Part of a small language model's weights.
Size: width 256, MLP 768 GELU.
Architecture: LayerNorm before each block, no position embeddings, biases, ALiBi.
Training: a variant of Adam for these matrices, 290M tokens, 8848 steps.
MLP neurons of a small language model. Each row is named by its layer, matrix (up: input weights) and neuron, and shows model dimensions 176-239. Each number is 200 + 30 x the weight over its row's rms, rounded and kept within 0 to 999.
A block is one neuron, or neurons of one layer that tend to fire together. Before each block is what it responds to, as a language model described it from the Wikipedia text at the highest values.

The second line break of a blank line after a paragraph-ending sentence, before the next section heading (==History==) or new paragraph.
L3.up159,223,229,235,166,246,139,179,232,187,203,146,198,200,173,217,224,157,155,253,155,217,179,232,200,218,231,220,188,208,228,215,187,212,151,231,151,200,163,194,169,231,248,196,196,224,185,183,141,182,209,251,166,287,227,222,212,197,196,166,235,217,171,185,208
L3.up591,185,234,210,176,193,192,207,171,213,212,221,181,233,216,227,253,163,158,236,139,215,186,205,248,231,222,180,197,209,137,206,209,201,177,169,213,202,185,205,223,213,211,250,165,209,230,153,177,215,215,258,105,248,223,226,193,224,174,156,201,187,209,197,226
L3.up691,225,273,217,161,270,149,185,222,209,206,175,164,186,211,214,224,115,196,235,137,208,208,222,184,263,225,216,187,193,196,196,190,210,164,218,153,200,183,187,208,184,231,230,177,227,191,215,172,166,222,266,162,238,229,243,174,184,191,197,238,185,214,206,192
L3.up720,217,222,215,136,215,211,127,247,158,218,178,173,207,221,190,156,144,153,255,178,196,202,235,200,232,162,194,217,197,176,247,237,194,220,193,188,184,196,207,216,193,239,188,218,194,178,160,221,149,184,215,168,235,222,166,195,204,171,210,216,177,174,196,194

Short one- or two-letter pieces inside a split word, right after an opening piece like St, Bo, Bri, Do: Bo-s-ton, St-il-fontein, Bri-g-ade.
L4.up637,191,178,223,189,162,226,189,219,177,230,156,142,210,205,206,184,206,227,169,223,242,285,228,169,177,186,184,198,164,234,235,276,218,197,163,144,149,175,199,154,160,193,265,209,169,216,194,205,151,256,248,179,235,251,142,169,232,166,190,164,200,201,178,210

Mainly "the" after of, by, or commander of, starting a named organization or title ("director of the Archaeological Museum"); also initial periods and name fragments ("Barry J. Farber").
L3.up73,273,231,170,160,184,202,260,215,241,231,148,181,198,178,171,195,198,232,189,174,280,192,194,219,293,202,184,174,184,212,206,239,190,188,209,155,177,198,223,203,178,244,170,215,159,183,234,159,230,204,160,211,223,219,184,242,230,175,168,169,228,222,199,217
L3.up110,219,196,237,204,207,217,240,189,189,244,250,227,251,180,211,141,180,251,193,173,175,204,281,206,219,245,171,220,175,170,217,214,199,198,189,176,182,211,222,189,174,253,199,224,197,208,184,193,178,160,204,137,147,239,158,199,180,218,122,223,194,199,191,157
L3.up281,207,239,202,151,227,215,244,189,178,207,164,201,181,170,199,167,177,284,212,194,211,170,152,209,262,225,206,231,191,213,198,233,194,173,177,196,163,201,196,210,170,237,200,150,163,199,243,179,262,199,224,178,202,229,220,161,160,197,213,192,175,250,210,177
L3.up618,221,226,213,168,219,221,192,191,233,230,183,234,193,207,231,193,135,205,237,187,229,197,167,181,220,197,201,175,209,210,220,224,210,241,248,210,201,123,220,259,209,248,158,180,186,199,223,179,265,183,209,201,238,223,227,185,148,207,154,246,181,216,214,194

Inner subword pieces of person first names in tables and lists, e.g. José, Alexander, Jaden, Kristina, plus a few mid-table numbers.
L4.up457,222,222,255,167,209,176,213,227,124,197,113,281,164,210,212,199,171,244,169,161,248,218,176,145,208,193,219,210,205,233,151,215,173,201,147,174,194,202,230,186,202,230,226,162,221,216,199,164,225,238,213,202,246,215,184,190,193,200,223,176,222,251,143,180

Prepositions opening a new sentence or clause, often time or place phrases, as in At the time, During the speech, In 2009. Also word-initial fragments like At- in Atlantic and Ex- in Expeditionary.
L5.up29,164,233,210,203,218,146,217,132,209,257,169,151,237,166,180,163,215,193,212,182,203,204,204,197,215,161,198,203,190,209,173,203,197,173,182,122,197,216,221,150,191,203,244,223,180,197,186,169,183,262,200,160,201,208,211,211,243,191,109,199,172,184,171,228
L5.up95,209,209,174,153,172,197,231,183,215,215,228,157,207,135,206,187,133,177,197,162,229,178,192,233,171,163,191,227,153,212,179,228,197,208,197,187,230,211,216,248,175,220,204,188,179,240,208,204,176,166,211,154,206,250,184,194,218,230,170,254,215,191,187,167
L5.up97,235,249,204,194,182,201,195,208,252,198,209,174,300,190,135,224,215,194,213,174,226,209,199,194,168,158,165,209,178,221,149,231,237,210,173,152,174,191,169,215,190,218,185,201,225,204,178,200,221,183,241,164,159,227,267,171,210,204,166,214,181,207,183,238
L5.up126,208,217,221,208,224,211,186,180,263,219,241,148,219,198,202,197,201,171,212,211,148,166,177,226,248,163,215,212,173,272,226,291,202,136,219,178,265,193,170,175,161,219,221,211,199,187,229,174,235,258,209,182,226,200,186,143,222,153,181,193,167,241,194,189
L5.up130,181,197,248,171,235,170,200,218,184,201,223,164,159,171,202,184,135,176,245,152,181,161,184,205,213,174,198,196,205,208,298,207,156,213,175,165,198,258,192,199,225,235,222,195,155,208,196,208,200,196,210,172,201,179,195,173,240,174,178,262,202,235,176,197
L5.up145,193,222,185,204,172,185,222,195,200,227,191,149,234,178,207,160,155,135,217,212,189,173,196,192,185,127,192,215,184,204,217,181,183,245,208,211,239,264,210,176,203,220,246,237,219,194,229,197,190,219,249,128,217,212,197,153,177,158,110,191,217,249,174,214
L5.up158,174,225,203,179,192,251,216,148,230,222,182,133,226,182,198,188,232,216,189,186,199,191,244,185,194,177,147,217,215,216,208,218,213,202,196,222,234,227,154,152,208,200,153,219,185,218,177,205,243,204,198,226,226,176,213,209,251,157,149,236,182,196,188,236
L5.up284,204,256,203,210,212,192,250,190,216,225,248,184,175,209,256,191,153,183,180,215,206,208,238,178,168,246,290,246,201,236,233,184,185,209,207,179,220,219,215,180,225,202,208,221,202,212,240,212,176,227,193,151,203,218,217,167,185,147,162,221,252,208,170,199
L5.up320,218,192,176,210,229,219,200,148,244,213,271,136,193,164,185,211,199,167,230,184,193,170,171,195,208,188,181,179,196,194,198,192,190,206,194,155,217,233,175,201,214,243,164,202,212,173,228,205,228,216,175,183,236,236,217,170,208,214,152,209,243,183,128,200
L5.up353,189,234,177,173,236,166,167,217,242,187,222,185,226,209,245,212,202,139,237,136,196,224,242,215,184,194,237,212,156,170,243,191,232,198,167,181,205,241,194,227,247,199,264,177,178,222,235,169,132,211,193,174,201,239,185,207,214,198,147,209,194,241,182,193
L5.up357,192,195,185,166,183,204,171,224,209,221,188,185,262,189,210,182,174,161,225,196,163,176,212,162,163,222,188,185,158,194,202,237,233,171,252,208,196,215,166,178,210,226,237,210,205,184,238,209,175,192,238,225,199,229,185,172,220,219,160,205,210,227,223,141
L5.up636,192,168,179,146,162,156,195,218,228,205,221,207,201,174,160,217,174,205,236,167,229,218,253,202,235,202,151,222,205,176,166,233,186,194,168,186,232,227,220,211,199,215,228,159,183,207,155,221,177,176,214,189,217,237,213,205,187,205,151,226,144,216,181,181
L5.up641,201,182,193,225,205,195,231,203,258,227,205,178,227,142,146,196,211,170,245,225,210,203,229,166,160,171,207,202,191,173,235,187,212,210,191,220,210,224,190,159,187,170,194,239,187,192,195,205,205,230,238,175,206,207,153,191,277,136,181,194,210,169,180,203
L5.up671,197,218,239,175,255,163,178,164,236,222,253,231,203,188,218,160,184,252,173,210,200,196,260,172,231,193,202,219,220,212,191,241,136,208,193,200,185,186,200,196,196,205,278,250,205,219,191,241,187,175,207,178,173,232,168,181,216,257,183,226,199,167,143,186
L5.up687,197,219,253,181,206,221,228,156,236,257,134,129,223,186,194,176,187,161,217,226,189,226,238,228,263,217,189,229,206,191,185,203,243,151,173,224,209,256,144,215,167,170,213,169,186,216,197,168,171,213,208,145,195,205,196,192,216,157,139,180,232,196,225,202
L5.up756,161,233,225,191,227,173,170,163,185,227,186,182,207,207,184,237,235,206,213,189,199,212,186,188,169,182,206,197,211,149,207,192,210,175,180,232,222,208,210,198,219,173,199,242,215,197,197,239,222,163,216,131,275,230,203,167,211,187,226,247,170,196,171,191

First names and mid-name pieces of people's names, mostly after a title, role, or list dash, such as David, Charles, Huff, Coleman.
L5.up3,199,205,222,197,194,213,254,153,153,180,177,177,207,219,226,219,163,207,218,191,253,217,256,178,241,223,162,189,265,229,197,206,217,163,125,167,195,236,189,161,206,224,240,211,200,200,193,204,205,192,214,156,200,222,179,97,229,167,217,223,225,207,184,177
L5.up117,217,216,190,127,209,161,164,177,221,211,170,189,238,188,246,202,207,240,176,220,211,207,211,181,157,96,196,169,223,202,165,201,194,214,216,215,219,230,166,222,207,210,171,203,170,208,181,189,250,191,227,220,240,204,219,170,221,206,175,259,214,204,225,239
L5.up202,219,253,228,138,231,159,243,200,231,211,224,223,159,228,177,213,169,202,208,144,221,223,210,210,219,195,199,149,222,245,179,182,204,153,161,160,188,206,189,176,208,169,210,182,194,209,145,214,189,194,252,174,193,201,204,197,219,207,243,172,206,194,177,220
L5.up318,234,214,219,197,209,188,223,217,223,195,245,197,185,187,238,266,199,240,176,210,195,170,145,149,243,207,194,227,232,144,197,214,201,127,195,168,201,165,161,212,187,238,204,175,208,209,171,171,174,131,248,145,255,195,195,182,210,174,179,181,179,233,198,210
L5.up332,198,185,261,158,212,192,261,237,140,193,187,191,208,256,213,208,172,180,210,175,219,191,190,179,176,137,148,233,238,229,192,226,195,209,161,199,166,218,204,189,166,212,206,199,165,234,245,162,201,202,187,215,230,202,186,184,152,146,208,237,224,198,182,237
L5.up401,198,227,192,181,228,172,163,213,168,182,202,185,199,173,248,219,151,222,231,164,220,165,203,194,247,179,159,160,255,252,206,173,239,150,193,222,160,196,155,192,188,263,207,223,193,243,158,198,221,219,206,196,192,206,256,180,176,206,180,144,229,240,199,175
L5.up406,274,227,185,214,203,206,240,229,230,224,200,175,191,193,222,216,213,210,207,148,175,147,171,195,175,179,182,223,253,243,251,191,193,224,198,218,188,218,193,194,217,238,186,170,181,194,173,166,240,184,246,174,244,218,161,148,199,207,186,200,201,216,173,234
L5.up410,173,223,218,182,249,178,231,199,218,200,256,210,191,168,243,226,176,260,230,194,230,215,210,215,178,234,210,191,178,233,214,224,195,206,181,173,184,195,162,202,191,157,139,174,209,201,210,206,179,180,211,193,204,167,148,181,213,178,215,203,222,246,199,222
L5.up457,228,195,176,157,208,192,170,201,219,194,188,216,197,216,222,203,179,238,215,198,211,170,194,196,196,216,180,190,214,241,212,169,210,186,162,194,186,193,211,152,180,187,146,224,177,224,181,160,179,238,222,187,201,255,193,167,202,156,237,207,170,185,161,173
L5.up472,198,242,211,178,219,225,224,177,237,232,209,191,200,175,204,255,185,235,220,180,220,144,256,166,200,190,181,231,205,204,213,256,194,202,230,142,156,213,171,211,232,243,170,237,164,196,194,181,166,181,215,180,224,203,159,204,220,206,211,209,151,237,191,231
L5.up487,213,222,201,157,234,157,197,179,206,202,215,183,213,219,229,246,182,224,219,185,215,168,205,137,214,203,223,224,164,228,171,240,184,204,184,180,213,225,127,178,183,228,168,227,151,274,224,188,261,233,198,163,239,197,167,174,209,144,232,204,204,166,222,268
L5.up520,221,218,236,120,187,178,198,189,186,227,159,215,177,182,188,214,128,199,225,195,232,179,169,161,211,208,185,221,161,228,173,253,168,128,218,200,187,223,155,195,183,194,210,195,226,266,226,207,209,181,217,206,254,174,216,206,182,185,194,194,207,211,198,190
L5.up559,231,218,217,150,249,231,176,206,188,215,207,182,216,217,246,214,191,275,262,190,199,212,215,137,186,163,156,201,233,228,167,172,159,191,212,170,187,236,163,168,236,203,153,232,161,250,227,160,217,201,196,189,199,233,202,227,182,199,209,215,195,196,158,160
L5.up569,204,233,246,163,203,188,231,209,155,203,161,197,246,201,202,197,208,243,232,207,215,214,213,178,173,193,181,239,187,198,192,178,219,193,174,145,193,203,191,224,176,176,250,192,176,190,189,198,206,257,213,222,188,181,173,225,177,202,188,256,184,216,236,163
L5.up683,224,197,199,175,200,194,188,151,235,195,137,197,217,196,184,234,173,188,185,219,240,191,203,158,159,220,160,212,146,259,196,192,221,203,195,169,164,223,209,219,221,175,183,264,176,203,188,173,224,201,209,223,157,239,202,165,218,195,188,245,255,175,204,203
L5.up704,212,231,241,172,257,156,200,211,188,212,224,211,234,213,207,258,230,194,179,206,248,192,218,191,187,215,115,247,140,198,276,214,202,173,150,176,180,244,182,197,175,225,170,243,193,257,174,209,220,212,187,168,175,228,203,186,237,160,213,210,165,184,230,211

Short word-piece fragments inside words split into several tokens, mostly a consonant plus "a" or an "s", as in Bri-ta-in, cl-as-sification, Ca-na-diens.
L5.up1,179,193,217,202,226,180,211,185,199,202,160,189,278,200,204,217,242,207,203,163,165,284,219,169,194,241,225,224,201,211,197,185,197,185,198,236,204,232,155,137,151,205,217,249,187,228,180,243,188,216,210,164,226,273,185,206,201,199,202,231,189,171,178,230
L5.up143,212,213,246,214,221,221,232,188,265,245,224,160,220,216,185,147,211,197,187,190,234,239,170,184,244,230,186,195,202,215,175,226,204,221,169,155,147,194,196,188,170,222,214,204,187,204,249,194,150,213,189,241,195,209,183,210,234,143,182,162,231,231,145,241
L5.up179,230,179,192,168,233,229,223,238,188,213,207,217,234,188,210,231,158,229,209,193,149,214,244,217,164,214,192,165,187,213,206,208,137,156,230,199,194,190,151,200,212,138,237,235,205,239,239,230,175,191,265,184,201,295,190,176,182,170,230,251,257,203,183,207
L5.up225,214,208,181,200,208,209,181,257,182,204,233,192,251,189,198,139,173,201,249,176,213,219,201,191,206,221,228,226,193,220,244,213,210,190,212,189,187,235,159,216,180,194,217,182,211,215,184,233,217,213,232,203,276,160,224,198,188,236,175,201,175,155,161,150
L5.up313,209,204,227,174,209,227,161,168,191,217,206,176,217,169,217,175,203,222,227,159,211,214,240,166,213,173,169,168,189,217,242,174,235,141,180,197,108,239,195,208,183,229,203,221,205,211,205,245,143,172,249,175,288,228,148,163,252,157,205,217,166,235,154,118
L5.up342,271,181,216,178,184,215,170,228,213,221,213,188,206,221,126,178,162,217,220,164,223,159,164,223,196,249,180,216,218,196,241,184,188,216,160,183,185,235,238,160,192,242,233,198,175,202,187,221,256,239,220,147,168,175,259,195,204,175,174,188,214,184,208,142
L5.up408,217,178,201,180,237,199,165,236,232,233,204,192,189,215,228,139,241,178,225,182,177,267,219,201,253,239,181,187,195,170,244,209,187,188,174,174,209,213,194,163,168,213,178,178,202,202,219,251,148,232,212,205,259,211,137,200,223,172,236,195,171,214,174,219
L5.up523,209,206,225,191,214,170,163,163,217,217,155,285,237,172,139,183,188,196,197,182,248,222,184,159,175,251,174,199,214,213,212,230,218,222,225,168,136,203,137,195,206,218,234,183,214,193,158,205,211,198,205,183,207,169,246,162,131,173,197,233,200,189,165,174
L5.up604,187,284,236,152,211,176,220,216,165,228,198,204,247,186,205,193,207,210,206,223,226,244,238,195,223,199,162,159,259,193,210,225,181,155,192,186,166,195,171,173,158,233,192,204,149,189,218,210,189,207,186,198,227,176,160,239,233,171,168,233,193,168,151,160
L5.up638,264,203,199,130,217,158,147,201,165,224,195,142,161,162,205,208,193,185,218,190,226,220,201,169,218,179,176,164,201,169,225,212,202,185,209,172,222,259,206,192,197,247,175,196,175,220,193,160,177,193,214,180,224,184,200,172,274,168,214,225,246,192,171,174
L5.up647,181,189,253,195,209,195,232,193,214,214,214,198,214,244,216,165,219,261,227,206,229,242,187,180,236,187,160,200,159,238,162,234,142,200,224,152,216,200,236,213,184,199,214,172,131,214,181,195,211,205,258,193,229,179,161,200,193,181,184,220,200,200,167,144
L5.up672,157,200,209,180,245,181,204,189,168,226,220,242,200,217,193,237,169,181,291,201,185,236,210,172,208,196,214,196,201,209,220,190,218,214,259,111,181,227,159,222,194,176,208,247,218,202,207,181,178,230,242,170,221,204,216,181,172,211,149,238,218,231,173,226
L5.up714,185,208,192,205,193,180,218,185,200,233,192,199,220,175,169,199,183,262,216,214,285,202,243,171,173,248,169,175,202,263,174,173,194,188,208,188,231,245,102,211,209,215,188,233,184,219,160,217,195,155,185,234,203,199,226,204,185,193,232,183,213,209,170,132
L5.up730,275,185,234,177,172,196,199,206,225,197,190,249,218,203,101,224,192,272,185,174,228,191,208,226,176,207,132,228,204,227,197,201,187,134,135,218,185,205,209,192,175,208,207,148,181,219,164,192,236,246,228,183,194,203,249,205,221,158,152,213,218,195,180,183
L5.up746,150,226,213,161,246,149,213,251,178,196,218,187,226,216,200,206,229,210,176,141,164,191,295,219,158,196,244,231,213,176,198,193,236,202,151,254,224,189,141,169,159,235,287,195,200,184,176,206,195,220,194,208,203,234,170,222,228,169,170,232,142,206,197,228
L5.up762,242,207,138,159,203,246,278,195,216,204,202,221,218,145,233,183,200,249,184,231,213,226,211,171,231,200,224,185,144,233,187,213,252,213,145,213,209,216,177,212,206,158,177,209,192,175,183,180,203,205,240,142,200,232,165,140,169,133,199,176,266,177,231,178

Year pieces in dates, mainly the century prefix (19, 20, 18) or its two-digit ending, plus month names, as in "In 1922", "(2015)", "16 April 2006".
L5.up11,213,237,192,242,176,225,196,186,184,237,204,147,196,164,181,151,192,250,215,175,215,237,190,227,243,203,177,270,184,202,187,185,213,123,196,228,177,235,230,202,155,216,231,172,213,206,231,178,188,247,173,176,229,275,196,181,197,184,171,165,167,192,190,192
L5.up74,189,191,212,190,207,167,258,206,209,262,169,217,260,166,187,196,183,208,177,172,205,255,209,217,218,197,230,185,212,212,219,242,186,197,239,182,157,191,167,230,171,160,165,240,218,245,192,201,202,146,215,216,234,226,217,221,281,220,181,185,184,185,253,201
L5.up92,170,227,213,198,214,195,158,231,194,243,169,238,221,181,205,229,184,241,194,199,224,189,222,219,236,209,178,231,254,223,186,204,234,151,205,177,190,229,203,272,228,174,230,227,187,184,184,200,276,234,203,167,192,155,235,146,198,168,191,163,215,162,179,161
L5.up197,177,193,231,221,268,171,160,230,236,251,236,174,201,206,164,197,199,230,167,194,218,210,180,203,205,154,225,165,155,210,203,220,168,179,181,193,149,255,186,225,166,144,223,178,162,193,195,219,158,239,180,181,231,212,226,207,206,240,174,214,230,172,182,117
L5.up298,280,184,236,216,174,198,193,242,182,195,225,172,250,205,213,219,178,227,190,167,214,224,213,186,168,156,225,274,215,269,191,207,199,199,148,197,207,175,205,243,201,258,214,172,202,191,196,203,239,207,206,228,183,218,199,202,281,211,131,209,272,183,195,209
L5.up379,191,158,199,199,167,168,256,166,172,248,257,182,187,109,165,215,194,221,222,183,238,284,241,199,196,169,180,213,201,170,187,231,201,207,216,202,177,220,224,245,126,217,204,229,161,170,215,200,207,197,190,233,184,230,206,159,200,210,178,197,243,183,194,167
L5.up491,242,193,233,195,220,198,185,180,168,231,216,220,183,161,171,169,149,213,243,185,222,265,203,159,186,184,238,182,174,225,235,209,225,189,182,143,209,220,163,231,248,142,156,181,159,159,230,219,181,199,190,187,196,209,219,209,163,177,183,275,219,152,192,186
L5.up521,204,174,201,175,222,160,243,273,287,208,246,164,194,179,206,220,122,205,216,213,242,219,221,225,232,207,192,211,114,211,182,165,193,175,198,120,201,156,199,226,235,193,209,187,187,181,181,206,202,234,210,232,185,222,174,206,235,196,190,228,248,207,163,217
L5.up560,183,245,267,199,193,196,186,137,170,228,217,236,208,152,173,262,184,191,229,221,171,200,200,220,190,214,193,250,163,170,188,209,228,171,195,168,167,216,191,254,214,224,205,197,167,194,210,183,200,182,200,169,217,211,242,202,191,181,204,220,201,227,172,199
L5.up598,182,197,180,194,230,196,206,169,228,224,221,182,207,156,157,174,228,251,201,168,203,158,239,191,208,225,187,225,241,267,212,199,163,177,241,241,185,265,174,243,152,139,251,230,175,221,212,238,243,191,184,218,196,243,200,189,198,190,183,213,217,266,184,158
L5.up602,184,244,256,198,216,176,196,221,167,221,220,182,184,162,173,156,164,211,229,194,204,227,194,199,209,185,255,206,204,215,252,202,212,154,211,145,219,246,148,195,281,182,224,204,179,190,180,195,191,213,211,204,203,181,201,217,179,181,216,209,257,216,115,193
L5.up631,199,179,206,195,215,197,252,196,193,212,194,210,211,192,168,196,166,135,172,163,211,197,163,198,177,193,201,216,227,166,204,185,171,244,208,139,212,201,145,194,217,165,177,202,209,164,171,182,207,223,242,192,237,262,180,213,250,234,152,193,257,237,156,180
L5.up665,222,190,212,185,214,214,183,209,184,266,247,233,211,157,187,306,158,214,269,205,204,236,238,213,180,240,190,163,204,218,191,205,178,126,232,153,179,191,230,242,188,173,180,156,141,219,252,202,235,201,225,207,199,191,236,214,179,210,210,182,186,144,197,219
L5.up695,197,198,250,176,214,179,199,187,179,207,200,168,189,164,181,228,175,195,174,183,243,190,246,234,213,226,200,212,198,221,176,210,191,115,245,202,136,243,166,209,157,177,228,194,204,180,197,183,193,221,194,190,204,204,222,143,182,150,221,198,247,212,132,196
L5.up706,219,233,225,207,250,170,171,215,221,231,254,254,232,151,130,235,187,255,236,154,214,165,211,208,215,255,246,189,184,196,249,192,207,184,212,188,207,265,179,217,211,151,162,218,132,172,227,214,184,180,202,158,212,213,217,211,235,219,166,208,243,149,132,181
L5.up761,226,267,192,200,217,177,223,190,205,225,179,214,184,146,179,151,173,216,210,223,235,198,193,171,142,222,221,199,194,235,199,149,212,189,159,189,201,244,174,223,215,225,174,235,208,224,242,225,204,191,220,149,153,206,180,122,178,195,173,227,224,185,213,196

Year tokens, especially the century piece 19 or 20 and full years like 2012, 2021, after in, since, or a date. Also word-final d in mid and described.
L4.up181,252,174,189,211,197,174,218,245,256,261,196,205,180,234,231,253,186,160,173,206,242,148,207,235,138,171,176,229,158,202,225,160,196,170,203,181,208,195,217,251,162,189,192,142,159,219,175,205,223,225,218,160,188,206,221,188,210,206,164,217,247,229,188,166

Second word piece, often re, ra, ri, la, after a leading consonant cluster in split words, as in b+re+aking, inc+re+ased, imp+ri+soned.
L3.up349,183,205,165,168,200,215,168,183,186,215,187,207,194,202,150,222,171,252,257,221,234,183,217,232,165,249,241,228,193,236,206,159,183,149,215,173,217,187,174,181,213,176,165,268,194,265,179,214,150,213,201,175,234,216,196,153,138,198,166,232,227,205,172,209
L3.up390,262,188,220,193,211,239,167,195,177,199,229,180,184,139,236,188,179,178,219,201,169,194,210,190,230,231,223,182,207,203,234,190,211,195,194,171,185,195,185,175,230,214,178,240,113,197,207,181,214,180,262,199,254,205,204,208,190,220,150,215,186,231,160,179
L3.up577,212,230,201,163,160,235,204,171,202,241,162,206,171,216,146,224,237,172,220,184,197,201,176,188,251,228,248,205,186,203,184,195,152,170,226,204,158,201,157,192,223,164,178,189,199,178,253,174,229,223,185,209,246,262,159,189,208,212,180,219,151,175,195,204
L3.up612,286,190,199,220,205,235,180,213,197,196,197,259,194,198,229,207,246,214,221,137,230,186,203,188,208,228,253,208,189,245,209,182,150,171,230,160,117,203,169,193,163,228,160,211,159,177,247,149,183,209,196,209,235,224,160,203,175,197,203,158,226,189,176,221

Second halves of split year numbers (19 + 90, 2011 + –20) and the "to" in year ranges, in dated biographies and tables; occasionally word fragments like the + y.
L3.up161,233,209,228,205,242,175,210,185,179,254,227,156,177,145,177,218,202,161,185,177,251,234,245,178,211,191,155,176,208,238,200,239,157,201,201,112,164,140,196,188,266,171,164,211,167,200,189,149,215,200,186,207,179,230,209,172,193,234,170,205,230,196,158,162
L3.up180,263,171,204,196,203,216,226,201,152,235,239,193,200,156,237,211,174,219,207,214,188,197,227,191,188,207,253,181,133,191,217,220,212,191,233,122,196,203,180,206,196,225,176,172,126,165,197,229,220,190,181,157,227,214,229,193,202,156,205,191,252,208,191,149
L3.up354,205,196,216,180,271,192,185,203,188,225,230,175,225,235,129,200,200,130,206,220,172,184,236,264,171,189,207,181,220,209,217,248,178,219,210,167,146,202,169,187,205,234,182,201,175,140,199,182,184,220,208,198,186,203,203,221,252,162,189,214,208,159,160,172
L3.up688,213,181,249,201,209,159,151,265,200,245,229,171,217,178,207,201,230,205,211,213,192,188,231,192,223,243,163,209,171,196,194,219,223,200,220,196,155,162,194,200,216,170,229,248,173,177,217,200,192,263,252,171,183,239,268,169,262,191,211,170,229,166,188,201

Mainly the middle piece hi inside split words like W-hi-le, O-hi-o and W-hi-te; also at/At, born after an opening parenthesis, and represent(ed).
L4.up412,203,223,219,198,169,164,202,173,259,215,244,173,209,197,204,234,193,180,219,259,182,126,205,182,173,189,189,216,137,167,220,254,174,145,229,131,184,226,177,137,201,233,202,208,177,178,206,208,173,222,209,224,166,197,216,150,244,189,151,205,231,156,183,204